config.toml
num_hidden_layers = 15
hidden_size = 192
num_attention_heads = 3
num_key_value_heads = 3
head_dim = 64
intermediate_size = 512
vocab_size = 8192
hidden_act = "swiglu"
norm = "rmsnorm"
norm_place = "pre"
norm_eps = 1e-05
positions = "rope"
rope_theta = 500000.0
rope_fraction = 1.0
qk_norm = true
attn_scale = 0.125
bias = "none"
tie_word_embeddings = false
parallel_block = false
init = "normal"
init_std_qkv = 0.039
init_std_o = 0.0
init_std_up = 0.039
init_std_down = 0.0
optimizer = "adamw"
learning_rate = 0.00396
lr_mult_qkv = 0.4
beta1 = 0.9
beta2 = 0.99
lr_head = 0.0185
max_grad_norm = 1.0
warmup_steps = 304
schedule = "wsd"
decay_fraction = 0.685
decay_shape = "linear"
final_lr_fraction = 0.0
batch_tokens = 131072
max_seq_len = 1024
doc_mask = true
train_tokens = 618400000
max_steps = 4719
dataset = "wikipedia_en"
MLP neurons of a small language model. Each row is named by its layer, matrix (gate and up: input weights) and neuron, and shows model dimensions 48-111. Each number is 50 + 15 x the weight over its row's rms, rounded and kept within 0 to 99. A neuron's up and down rows have the sign that makes its largest values positive.
After each neuron's rows, "fires on" lists the tokens most often at its 100 highest values on Wikipedia text that the model never trained on.

L10.gate131:57 43 69 76 42 41 62 44 76 38 32 35 26 59 41 63 23 49 47 50 46 35 51 79 71 38 50 43 37 45 40 59 40 47 40 56 58 45 58 53 40 88 53 46 63 46 68 71 42 30 44 60 50 70 26 44 75 73 52 36 47 52 74 45
L10.up131:25 26 45 45 40 59 53 71 65 51 64 37 40 93 40 28 66 49 43 51 42 55 93 36 41 50 54 65 32 64 42 57 66 56 48 80 46 30 37 55 38 66 32 57 43 50 68 63 49 78 31 34 67 45 68 36 53 69 61 83 42 38 41 22
fires on: " D", " B", " R", " K", " G", "d"

L4.gate415:46 39 58 43 53 23 69 62 00 27 29 17 40 45 52 45 33 58 67 50 42 44 53 61 57 31 62 56 71 65 38 61 69 47 58 36 30 25 67 68 51 52 28 38 59 39 47 50 48 61 69 47 57 47 30 42 45 14 62 47 39 47 65 39
L4.up415:34 51 69 61 31 27 46 42 52 49 47 61 26 68 36 49 46 43 50 45 65 36 37 60 58 45 35 35 66 42 36 42 72 52 34 48 60 57 33 51 39 76 45 54 32 31 39 46 69 71 60 67 55 66 42 48 33 40 51 48 53 62 37 21
fires on: "-", "ly"

L3.gate138:57 61 76 50 72 32 56 74 39 65 63 40 72 55 50 46 42 63 33 75 51 30 66 70 32 47 49 61 53 72 70 60 50 41 34 41 36 32 52 68 58 59 34 57 33 42 42 49 51 84 44 30 74 52 58 40 40 43 52 58 29 42 78 52
L3.up138:49 55 61 82 56 39 56 29 37 20 11 61 50 29 52 46 67 38 59 62 65 50 41 43 43 48 39 38 56 62 61 47 52 59 32 50 27 21 64 28 60 55 42 60 67 52 53 60 53 38 71 45 58 85 57 33 36 61 78 72 53 47 37 39
fires on: " under", "e", "the"

L3.gate168:22 51 44 47 62 47 37 71 41 42 73 16 50 48 64 42 46 51 49 59 49 40 57 46 67 64 32 83 76 66 31 47 59 62 74 31 29 37 72 48 76 50 18 40 56 56 50 77 41 47 38 33 64 56 45 33 14 48 41 89 40 34 38 58
L3.up168:75 48 72 63 44 52 45 54 63 49 65 21 60 20 59 46 49 49 59 28 57 40 57 54 58 85 61 68 69 68 51 52 45 31 71 31 34 37 40 32 45 50 45 58 35 53 55 99 45 51 39 24 47 46 35 64 21 30 74 70 48 36 60 68
fires on: ".", " by", "ma", "va", "vo", "ven"

L9.gate494:49 28 52 42 46 22 69 49 33 51 35 56 75 47 37 47 37 57 42 68 29 32 33 64 60 73 50 41 19 46 50 32 43 57 80 37 40 36 50 44 57 48 29 57 65 57 72 19 40 17 56 54 66 61 30 40 42 30 45 33 54 70 67 65
L9.up494:56 38 54 54 44 63 63 41 21 41 37 82 20 32 82 85 38 45 38 38 74 45 44 27 38 48 62 41 62 42 59 59 50 33 72 64 66 56 30 50 52 67 41 46 80 48 81 37 54 59 54 57 61 67 38 45 67 16 14 45 47 38 30 37
fires on: "s", "g", "ed", "d", "i"

L10.gate268:48 65 57 43 44 39 59 45 35 51 39 31 34 51 52 68 48 38 47 45 53 34 47 39 53 27 68 56 35 41 35 32 41 48 66 61 55 52 47 75 53 52 63 37 42 61 35 40 56 38 43 63 68 65 25 43 41 45 29 51 57 50 77 31
L10.up268:52 46 31 43 58 13 73 56 40 81 64 88 41 66 36 43 62 49 53 60 52 52 48 64 51 58 50 27 32 36 37 62 29 63 52 64 32 46 66 35 34 48 43 33 73 40 76 46 51 42 34 58 35 39 37 25 37 55 37 58 47 73 39 75
fires on: " Re", " is", " Se", " Ste", "re", " Fe"

L3.gate354:79 47 71 44 56 44 67 49 46 14 57 55 56 39 59 88 53 27 43 67 42 67 35 56 69 64 67 61 38 41 74 32 59 28 32 31 41 38 56 34 53 61 51 40 34 19 28 48 62 59 65 54 37 36 58 41 40 47 70 50 40 59 65 43
L3.up354:89 29 31 56 40 49 53 44 64 43 64 50 31 32 53 72 37 44 24 06 55 60 65 54 55 41 36 53 41 46 46 44 65 56 60 27 54 39 71 48 72 33 33 59 62 33 45 49 25 43 57 59 45 36 59 31 57 72 85 26 54 33 56 46
fires on: "===", "ly", "lic"

L6.gate448:60 29 56 42 47 34 52 45 34 49 33 30 55 37 67 37 41 53 41 73 72 38 40 62 38 55 53 45 40 25 43 22 56 28 42 29 60 48 77 56 56 64 45 24 62 64 32 73 55 66 41 69 34 28 54 54 60 71 37 40 43 29 46 39
L6.up448:69 16 58 37 41 48 10 52 51 55 44 60 53 38 63 39 61 74 52 51 45 51 28 49 31 69 57 30 37 38 50 17 47 32 45 40 54 59 55 50 56 52 63 36 55 47 28 70 51 74 51 56 27 25 54 62 41 73 43 72 51 36 43 56
fires on: "s", "ers", "es"

L2.gate449:54 55 54 68 53 11 77 40 40 30 68 64 17 66 34 35 59 77 43 58 51 25 33 45 57 66 56 48 37 40 53 62 44 54 86 55 32 59 94 27 37 41 70 26 42 65 33 28 38 48 24 64 63 55 69 56 48 51 34 39 30 64 30 32
L2.up449:27 51 27 65 35 88 48 29 46 42 63 65 54 64 37 73 58 40 29 46 57 38 40 69 59 50 16 34 71 41 38 66 39 57 57 61 64 38 52 56 60 47 59 32 55 45 79 53 44 36 48 63 64 60 61 70 41 57 76 54 58 74 39 61
fires on: "d", "ment", "1", "k", "x", "ni"

L11.gate46:48 42 60 45 62 48 64 34 39 51 70 46 69 48 65 67 62 39 45 34 62 48 45 65 35 06 43 71 30 67 64 63 48 61 74 46 48 51 57 64 75 80 49 43 50 54 44 46 64 87 56 56 42 36 30 61 41 51 40 53 71 41 47 59
L11.up46:66 50 34 42 62 46 36 61 83 36 68 69 48 49 61 48 58 44 34 35 42 41 32 50 62 42 51 45 50 63 47 37 68 33 77 59 32 20 51 38 29 42 56 38 42 44 52 85 66 37 35 42 41 38 57 57 50 36 74 46 50 65 52 55
fires on: " and", ".", "vo"

L4.gate78:30 37 56 72 51 28 60 49 35 56 37 59 40 69 35 50 74 19 52 33 47 47 39 52 76 33 42 61 30 36 62 69 58 45 66 52 65 66 54 59 85 58 46 75 77 51 46 65 69 57 48 66 64 34 44 59 53 46 40 59 66 20 33 60
L4.up78:42 39 30 40 50 60 58 23 39 52 54 23 52 43 45 60 48 76 71 39 66 43 51 36 31 33 71 29 26 19 69 63 69 71 40 44 55 69 60 53 50 18 65 36 48 13 37 24 66 46 63 47 63 34 56 55 55 41 37 46 36 31 62 42
fires on: "e", "tern", "x", "n", "ion"

L2.gate443:40 56 33 47 61 35 55 67 59 32 32 56 88 41 62 60 67 65 20 83 42 71 48 38 46 26 41 62 51 72 43 51 73 32 36 57 51 60 74 47 38 40 25 16 77 38 52 52 69 42 36 65 84 49 48 70 40 64 23 33 59 49 35 60
L2.up443:39 39 36 27 39 35 48 34 60 42 29 54 62 66 42 63 67 26 24 56 53 58 40 65 81 47 31 25 69 39 82 48 49 49 24 54 37 88 27 42 33 71 59 56 10 42 64 65 40 39 24 38 51 33 27 67 64 63 41 40 53 57 42 51
fires on: "man", "f", "us", "gar", "e"

L9.gate452:39 22 23 33 79 43 65 74 45 35 58 38 85 45 40 52 21 50 67 55 71 27 28 47 67 30 74 53 43 62 48 70 61 53 60 33 63 57 74 61 40 45 53 59 54 52 43 83 30 59 24 60 35 33 49 40 28 79 51 60 49 52 32 38
L9.up452:30 53 56 44 56 44 31 41 63 69 59 53 88 57 48 60 67 59 72 51 64 46 64 78 27 47 66 82 43 61 39 42 43 57 82 35 63 68 47 17 64 39 63 56 43 44 51 47 32 53 67 63 58 42 49 47 60 33 56 46 61 81 39 38
fires on: ","

L3.gate293:33 40 51 60 49 43 52 20 44 33 62 59 31 24 44 55 26 40 67 62 63 37 37 67 50 54 74 51 32 26 65 59 68 68 36 58 59 56 40 88 27 44 54 61 36 45 26 55 78 57 31 24 29 57 32 69 46 41 56 46 53 58 76 29
L3.up293:67 38 43 53 34 44 47 78 82 60 62 24 42 50 54 44 59 54 49 56 59 53 62 36 70 42 38 36 57 41 64 37 52 43 37 31 71 58 40 33 36 22 41 76 58 38 60 66 53 78 39 49 66 58 39 42 47 55 12 40 68 65 78 70
fires on: "e", "en", "is", "am", "on", "ium"

L10.gate459:59 29 44 34 38 37 65 60 58 42 44 35 45 37 23 64 33 56 31 51 60 30 25 46 81 40 46 70 43 56 67 28 49 45 45 56 66 48 79 56 45 52 50 51 51 62 48 32 71 33 74 42 60 33 56 43 10 58 62 38 28 31 56 61
L10.up459:34 31 50 45 63 51 62 73 44 31 55 50 41 71 68 61 28 52 13 63 52 46 33 34 41 49 52 45 40 89 56 32 54 48 49 55 52 50 53 55 49 75 71 50 59 61 81 45 79 42 86 62 26 39 37 49 54 49 51 49 40 72 37 48
fires on: "s", "ing", " to", "ed", "es"

L8.gate243:72 38 49 35 60 31 60 56 40 31 34 25 47 63 47 85 45 42 67 58 59 57 41 54 29 64 59 42 57 63 66 36 36 46 57 22 11 41 28 56 74 58 46 62 34 57 35 50 65 64 65 43 52 49 31 30 60 45 72 34 24 83 56 30
L8.up243:54 23 67 57 35 15 37 59 59 64 51 40 68 32 70 27 45 62 56 57 67 39 84 36 53 52 49 46 31 56 40 46 53 63 75 49 47 45 70 37 57 27 52 42 23 69 47 39 47 38 35 29 50 31 90 48 32 85 61 62 41 41 28 51
fires on: " be", " to", " been", " a", "==="

L11.gate158:77 33 78 62 60 62 57 69 40 54 44 50 45 54 63 29 56 58 51 42 73 26 46 86 46 49 69 44 54 57 41 44 40 50 37 67 39 70 60 70 26 28 54 54 24 42 38 33 32 26 31 56 51 46 44 61 44 50 53 55 47 75 48 53
L11.up158:23 61 58 40 77 24 74 59 63 91 78 26 55 56 40 41 45 46 65 44 51 57 55 75 32 38 50 48 36 62 55 56 35 32 58 42 36 32 58 22 61 42 47 75 43 39 52 29 57 58 62 47 69 46 38 36 58 35 19 57 57 57 59 45
fires on: "9", "0", " is"

L2.gate86:47 47 82 71 51 61 47 31 59 37 75 56 63 43 50 32 49 56 36 44 36 45 62 57 46 54 62 32 26 55 53 54 32 47 52 78 63 56 52 53 41 58 22 64 75 74 41 70 59 38 70 35 21 42 43 49 38 22 40 37 39 39 56 24
L2.up86:17 58 45 42 47 58 43 54 54 51 27 48 63 55 74 67 42 78 59 63 57 41 45 67 23 45 67 44 65 38 65 33 51 46 49 40 43 33 56 57 45 53 56 63 46 63 79 73 73 41 60 58 42 61 66 48 47 46 72 21 62 25 37 34
fires on: "ant", "ed", "ing", "th", "ult", "ter"

L10.gate336:63 29 32 80 49 71 89 51 48 40 33 38 51 56 59 61 50 34 55 76 48 44 62 37 40 46 39 59 65 57 30 44 64 41 24 50 43 48 41 96 39 76 38 25 47 44 32 48 49 63 52 59 69 45 32 34 55 63 57 37 50 64 73 25
L10.up336:54 58 44 32 61 50 81 49 65 48 46 55 61 51 65 58 44 40 57 40 36 45 46 57 80 58 59 64 48 38 63 41 51 82 81 42 46 46 52 76 63 62 31 66 45 32 01 45 07 50 65 44 47 60 61 56 66 62 46 23 48 27 41 49
fires on: " un", " Un", " and", "-", "0", " de"

L2.gate369:35 72 65 89 45 63 50 29 46 44 38 51 41 46 28 41 38 69 27 42 58 55 57 37 69 38 74 60 63 61 47 60 70 67 43 45 30 47 81 67 43 65 25 45 27 52 57 45 46 27 59 31 46 56 48 34 60 42 43 60 54 35 61 34
L2.up369:65 43 32 40 52 50 57 53 52 57 57 43 68 63 47 74 31 53 51 50 49 38 40 55 31 54 32 63 79 16 53 70 74 43 14 31 41 43 67 41 37 63 49 36 63 13 41 19 37 63 55 43 55 53 53 73 59 54 64 56 32 70 53 56
fires on: "-", "ep", "il", "y", "ub"

L4.gate231:34 48 51 24 59 64 43 55 80 51 65 44 45 76 53 43 48 44 51 06 61 19 55 78 57 40 53 60 22 22 30 55 45 44 57 52 63 52 49 52 50 44 60 53 60 64 47 53 64 20 25 59 49 38 65 33 60 51 31 39 49 65 46 44
L4.up231:28 46 48 44 63 69 46 73 45 65 71 68 31 20 45 40 54 57 18 43 40 52 32 49 34 48 40 46 39 52 42 49 56 70 47 35 34 36 59 44 54 62 43 64 93 51 58 55 49 26 62 27 60 86 56 77 66 45 63 30 33 41 47 67
fires on: " of", "ed", " to", " after", "st", "dy"

L3.gate186:41 53 44 50 51 12 68 43 57 43 59 32 43 48 55 50 19 49 51 66 68 22 47 52 56 30 50 74 66 52 56 47 62 56 30 61 60 61 70 53 41 70 58 49 36 66 59 24 88 45 34 50 68 39 42 57 27 45 45 69 72 33 45 21
L3.up186:36 51 31 37 48 62 43 56 45 64 68 38 68 55 69 55 41 51 65 29 60 56 44 61 58 49 58 60 63 69 71 32 59 58 34 63 52 54 54 43 76 52 47 42 21 58 57 29 61 59 52 49 52 39 51 66 43 58 74 51 54 52 43 34
fires on: " to", "ing", "---|---|---|---|", "tic", "ly"

L10.gate215:74 72 65 61 66 36 49 36 34 16 37 42 34 60 38 16 50 65 42 43 40 35 56 52 66 62 31 60 55 29 49 53 57 48 44 47 43 31 48 37 47 71 21 18 65 41 54 27 25 64 59 43 40 50 43 39 76 58 60 41 45 67 44 09
L10.up215:49 47 55 64 39 39 44 20 63 47 37 46 28 41 47 32 52 67 32 49 30 63 37 61 27 35 54 58 40 32 39 31 73 91 44 50 55 73 45 43 78 32 76 28 40 50 29 71 55 56 53 59 42 54 34 58 53 46 57 62 58 30 62 42
fires on: "-", " Sa", " Ra", " Ha", " Al"

L4.gate256:54 55 29 44 45 72 21 56 49 48 24 57 40 36 43 49 45 57 47 47 38 39 59 42 79 40 46 57 45 50 69 52 51 67 65 61 45 31 57 57 59 46 82 71 30 33 10 66 25 46 35 37 62 67 37 38 46 33 73 68 59 22 39 34
L4.up256:80 35 64 38 51 45 56 41 47 56 43 60 55 44 58 26 32 39 45 53 66 50 92 67 41 52 67 68 66 59 71 58 61 21 58 80 44 41 36 49 24 68 42 28 71 48 39 64 25 28 65 48 28 78 55 50 68 51 70 50 77 29 43 50
fires on: " man", "ter", " Mor", " Ver", " Mac", " can"

L11.gate418:70 39 53 31 43 29 60 95 64 73 43 34 55 61 64 69 79 33 64 69 49 33 53 54 24 66 58 53 63 55 56 52 57 50 29 50 72 48 32 67 43 46 60 65 55 61 47 50 43 41 30 49 62 73 59 48 73 54 54 30 66 57 68 27
L11.up418:72 41 59 16 35 47 81 42 51 67 54 39 27 47 52 47 39 33 77 66 38 32 59 51 56 77 56 31 19 82 33 39 57 58 41 57 53 50 71 74 56 60 40 42 74 37 34 53 53 35 46 63 44 51 58 26 47 86 53 66 49 77 36 36
fires on: ",", "8", "."

L2.gate127:50 51 29 47 45 38 51 41 39 13 73 48 39 67 17 42 44 49 53 58 48 38 29 75 64 41 57 59 28 92 76 40 72 82 57 34 48 39 60 47 53 60 26 48 53 39 33 62 47 55 34 31 65 47 36 48 49 41 41 41 68 61 51 25
L2.up127:83 74 81 45 43 41 80 47 39 42 58 56 47 45 55 59 39 50 66 39 46 28 75 40 47 38 43 63 47 61 53 53 50 50 53 38 58 59 58 32 28 44 31 61 45 29 43 60 51 59 45 52 62 51 47 58 53 36 48 44 44 51 48 27
fires on: "en", "ion", "on", "e", "or", "ional"

L8.gate79:53 52 58 26 47 52 63 33 40 37 49 43 42 55 44 36 50 72 77 57 70 35 45 33 56 53 64 79 54 54 30 51 60 46 45 41 71 52 68 51 74 50 50 40 66 39 40 63 63 06 22 54 72 62 71 40 39 57 81 71 32 58 68 43
L8.up79:69 39 81 31 30 55 79 27 43 43 55 36 49 61 44 49 70 38 53 67 55 02 23 52 47 10 16 56 44 57 30 28 68 41 42 38 61 15 26 88 52 48 61 44 40 74 22 32 33 54 53 45 60 43 48 26 41 42 54 45 49 41 73 50
fires on: ",", "),"

L8.gate141:62 51 28 44 77 41 59 75 48 45 62 41 87 29 61 64 21 52 77 57 47 58 51 50 68 45 44 77 66 77 68 65 50 66 38 44 73 91 55 45 68 46 31 34 30 55 53 64 48 44 46 73 64 55 60 64 77 55 78 57 63 55 58 45
L8.up141:17 42 46 35 43 47 51 44 61 68 56 53 44 48 51 44 52 51 46 70 36 31 64 54 71 62 31 47 42 57 16 41 69 53 57 37 53 38 42 43 49 57 29 47 56 65 38 49 41 48 34 36 79 60 51 20 39 53 36 54 42 63 55 31
fires on: ",", "\","

L10.gate344:22 39 58 44 56 41 54 63 53 46 66 53 63 56 51 53 49 57 51 53 44 28 41 55 56 21 88 61 43 33 86 27 47 74 63 35 70 50 48 40 51 27 30 58 57 51 57 31 53 53 36 29 45 60 26 55 19 46 56 52 40 45 47 12
L10.up344:51 42 65 49 86 62 47 57 37 54 74 63 30 62 27 58 21 69 43 50 33 63 41 69 49 42 62 69 61 56 66 34 35 25 63 32 34 13 48 45 63 44 38 53 78 46 70 30 57 40 52 51 24 24 35 52 38 69 43 38 69 38 37 35
fires on: "s", "'", " his", " His", " her"

L11.gate316:43 44 55 48 65 54 51 64 68 33 47 28 56 40 35 34 45 49 49 61 59 48 39 63 79 34 39 46 56 77 66 44 38 54 66 38 53 23 58 43 73 49 46 69 94 48 69 44 44 53 59 44 20 35 23 30 53 42 37 16 18 57 80 47
L11.up316:71 71 64 59 62 64 49 60 52 50 63 56 34 31 65 65 45 91 55 45 74 56 57 40 49 70 42 36 52 71 46 54 32 85 33 37 41 57 74 54 60 62 62 23 57 39 30 57 87 59 38 72 49 26 39 40 23 55 11 59 22 76 50 39
fires on: ".", " O", " No", " to", " around", " about"

L3.gate161:43 45 65 84 59 70 56 52 45 42 61 49 59 34 61 20 41 62 80 70 36 23 50 62 74 38 63 77 60 64 46 42 60 47 49 40 30 44 86 56 70 62 38 48 66 50 78 73 38 64 44 37 72 61 51 36 33 16 25 68 62 38 70 36
L3.up161:45 48 39 80 52 63 59 35 47 44 47 58 59 27 50 28 50 56 66 42 40 59 20 27 64 66 62 53 43 44 50 58 58 53 39 35 42 34 58 48 60 57 71 43 65 60 45 69 20 81 43 50 42 82 55 32 44 38 40 52 34 58 47 52
fires on: "e", "al", "il", "-", "ted", "w"

L6.gate182:50 39 60 70 65 46 06 40 76 43 22 23 50 49 56 52 44 51 37 50 50 28 31 63 51 08 33 61 26 37 53 54 33 63 32 45 40 45 60 60 69 62 51 41 45 58 54 49 47 63 55 37 44 30 51 52 20 35 54 54 43 47 54 41
L6.up182:68 48 29 40 63 41 56 25 55 74 37 57 53 14 54 33 50 28 42 40 40 54 57 50 67 47 33 89 61 56 23 44 77 60 47 42 52 56 51 55 80 65 38 37 68 50 33 56 64 40 56 13 49 59 53 68 71 40 43 37 48 47 74 66
fires on: " of", "."

L6.gate357:73 34 42 17 85 51 50 43 30 46 47 55 60 52 66 63 53 59 63 43 52 37 24 33 44 47 46 33 36 44 59 03 26 75 69 44 30 46 72 49 53 52 47 75 57 49 60 68 34 52 47 76 73 50 60 47 53 70 67 28 38 61 60 47
L6.up357:52 25 81 37 41 40 40 72 55 54 32 67 42 44 45 78 64 32 61 50 52 35 47 50 40 46 43 55 43 28 29 37 45 74 76 68 63 37 59 33 35 52 95 62 60 50 37 46 55 37 21 47 44 33 57 50 65 79 46 88 73 60 39 22
fires on: "s", "ers", "0", " also", " Apps", " others"

L11.gate491:50 53 59 56 50 43 34 65 78 24 29 29 53 37 38 30 16 54 31 32 48 50 42 69 52 29 39 61 47 39 40 28 73 57 49 33 49 44 42 46 27 56 39 34 56 60 65 47 36 24 37 30 43 36 52 53 54 46 63 53 62 51 60 63
L11.up491:51 40 55 46 42 43 56 27 34 63 45 41 29 67 47 61 23 50 49 52 59 58 70 43 22 53 36 40 23 54 51 41 28 73 44 59 29 47 39 32 38 46 40 40 68 45 46 17 49 61 38 34 44 69 80 44 47 71 56 36 47 52 42 51
fires on: " D", " G", " F", " L"

L4.gate456:55 62 20 55 61 38 64 41 56 36 71 42 47 29 31 30 29 45 59 41 58 32 27 59 55 41 53 41 38 33 46 62 41 67 66 59 40 16 53 64 45 42 35 73 45 84 55 51 68 45 49 61 46 46 49 27 32 53 51 58 41 37 83 48
L4.up456:48 27 44 61 44 68 57 65 39 36 45 45 41 78 55 38 50 34 65 51 87 53 48 35 74 58 61 51 42 53 49 45 57 40 42 41 72 71 39 27 55 76 63 32 30 35 54 37 52 64 48 61 46 23 65 64 42 73 50 75 60 46 33 32
fires on: "ed", "d", "ly", " to", " also", " back"

L10.gate451:72 66 31 56 55 50 86 58 37 28 40 60 51 52 62 46 56 61 64 55 55 40 36 88 44 56 54 46 29 57 37 59 28 47 37 49 45 57 53 67 32 53 30 55 45 52 37 53 39 60 64 39 41 38 57 53 38 53 46 28 61 71 61 37
L10.up451:65 27 68 37 92 43 36 51 54 50 66 64 47 49 24 10 44 85 36 62 51 60 58 32 44 33 46 73 40 47 45 35 50 49 39 33 46 71 36 34 52 33 86 42 55 58 48 43 36 40 39 39 61 52 33 43 22 82 40 65 62 60 28 47
fires on: " |", " is", "ul", "en", "y"

L8.gate391:58 44 58 52 69 38 40 68 55 42 50 59 50 64 38 50 55 26 57 59 84 28 43 48 49 36 49 50 55 78 56 41 40 65 51 67 71 69 53 53 27 54 46 15 53 39 70 53 58 60 61 48 78 44 53 67 30 61 77 39 63 58 53 57
L8.up391:57 47 35 58 44 59 43 47 76 17 59 63 55 45 57 44 59 60 56 31 92 45 68 53 60 54 24 44 70 51 49 33 71 44 64 31 57 40 55 62 45 51 42 40 86 61 49 71 35 32 52 28 62 63 64 36 45 54 63 76 26 57 65 31
fires on: "'", " (", " was", " did", " to", ","

L3.gate469:44 44 61 40 45 41 73 57 30 54 47 36 79 52 79 73 57 52 48 64 63 45 42 29 64 37 50 52 46 46 57 71 62 56 39 51 59 58 61 39 80 43 34 45 46 37 41 66 52 71 16 49 58 53 49 55 43 60 50 35 47 53 53 28
L3.up469:65 21 63 54 43 60 44 46 48 42 57 27 39 58 41 63 42 25 47 36 46 68 68 50 53 52 95 33 27 78 59 59 25 37 50 33 15 58 42 63 64 69 39 56 68 53 44 51 65 25 69 65 17 35 34 61 74 62 83 48 38 37 43 72
fires on: "st", "ly", "ic", "tion", "th", "ably"

L10.gate303:44 31 40 34 41 36 78 77 32 59 45 63 15 64 44 63 37 29 67 63 64 65 35 33 32 57 71 67 40 53 76 66 80 28 56 45 58 50 46 53 51 85 34 38 52 30 25 34 57 56 35 73 75 59 53 26 45 43 58 48 44 64 27 46
L10.up303:74 70 57 48 68 61 42 52 38 56 27 59 50 40 57 36 54 73 38 44 41 73 49 56 64 35 33 88 39 71 40 64 25 63 51 29 75 37 61 30 52 64 55 66 34 52 38 53 49 59 50 34 33 37 42 30 50 50 44 70 59 64 35 70
fires on: " re", " Re", "-", " Ste", "sp"

L10.gate150:44 27 41 55 53 33 51 44 35 40 60 57 20 55 55 10 33 46 43 53 68 42 72 42 40 61 69 38 41 41 65 37 78 38 28 43 44 58 34 67 34 75 29 47 38 54 10 46 46 91 56 74 80 69 40 33 61 30 47 20 45 40 38 43
L10.up150:51 47 60 25 62 41 42 44 39 52 31 43 21 45 59 67 68 36 52 41 63 63 50 48 51 24 59 78 82 30 28 18 52 84 39 37 64 47 26 60 58 43 73 39 64 17 45 43 60 49 58 54 32 53 45 34 50 55 39 73 45 50 41 62
fires on: "-", "–"

L10.gate333:58 37 54 63 72 67 46 40 41 48 19 38 65 75 40 30 57 29 58 40 55 42 17 66 66 52 49 56 58 50 64 57 37 36 76 54 30 67 94 47 57 45 56 47 67 72 49 46 51 45 30 44 52 35 59 55 27 60 40 55 67 75 31 58
L10.up333:52 80 46 52 43 44 40 40 73 44 53 50 44 55 44 21 35 63 13 28 47 53 45 58 21 74 55 55 62 28 64 73 56 47 61 47 65 62 54 43 73 49 82 69 68 37 32 40 38 45 37 56 45 38 71 55 48 51 74 71 54 76 49 43
fires on: "1", "2", " |"

L10.gate448:58 54 53 40 69 51 77 48 74 36 62 63 45 34 37 76 51 29 48 43 44 49 42 63 50 38 65 57 61 49 50 25 29 53 47 32 65 58 22 47 38 64 15 63 20 52 12 75 57 51 42 49 33 48 36 57 59 52 57 40 44 48 89 67
L10.up448:61 55 43 49 51 58 37 38 40 53 49 29 65 77 49 40 44 61 32 45 49 37 47 48 71 61 41 41 44 61 52 62 63 59 49 43 38 59 64 36 40 54 53 52 40 53 53 62 33 51 57 45 38 54 54 54 25 46 69 29 29 58 55 32
fires on: " not", "'", " do", "t", ",", "ly"

L6.gate403:46 30 68 13 73 26 44 36 61 39 36 61 51 28 44 46 43 49 51 70 62 54 52 31 30 50 40 37 89 29 31 45 58 36 68 36 80 63 57 44 29 56 50 61 50 51 61 53 23 57 25 59 63 59 64 44 52 56 40 70 46 54 46 39
L6.up403:40 43 54 25 58 57 45 34 26 49 53 56 62 55 85 45 56 09 61 54 44 56 46 70 54 50 77 50 21 48 55 43 13 41 45 36 53 38 67 64 41 46 40 46 65 81 65 39 36 67 61 07 64 33 42 61 27 53 48 45 52 32 57 63
fires on: "==", " This", " It"

L11.gate138:62 33 50 33 80 41 65 42 42 48 24 46 59 56 53 28 37 32 34 65 50 62 39 53 41 34 21 57 55 56 52 45 47 59 35 29 49 63 96 63 48 84 49 32 59 46 40 33 44 27 47 44 68 53 47 22 50 51 38 80 52 66 42 40
L11.up138:60 45 34 37 37 42 37 70 49 47 35 50 47 79 62 34 54 41 44 30 55 77 71 69 24 74 46 38 57 29 42 54 68 40 54 70 27 76 33 56 70 16 72 55 22 35 50 80 72 48 40 28 55 44 53 44 35 47 34 61 25 46 43 54
fires on: "–", ":", " |"

L8.gate280:48 57 78 69 58 49 62 63 56 29 43 24 65 38 65 59 52 46 49 41 69 30 68 65 33 28 76 35 59 53 47 46 61 50 36 62 33 53 48 55 81 50 64 71 48 37 60 67 70 74 78 55 60 56 80 44 72 32 90 37 70 45 48 56
L8.up280:60 54 46 44 49 44 37 66 56 42 27 53 62 66 77 52 59 53 55 64 66 61 30 35 29 60 46 25 50 38 61 67 40 60 39 36 30 41 57 43 46 45 30 45 83 48 41 50 58 53 46 60 40 52 51 70 46 67 17 55 48 64 46 36
fires on: "s", "a", "e", "o", "n"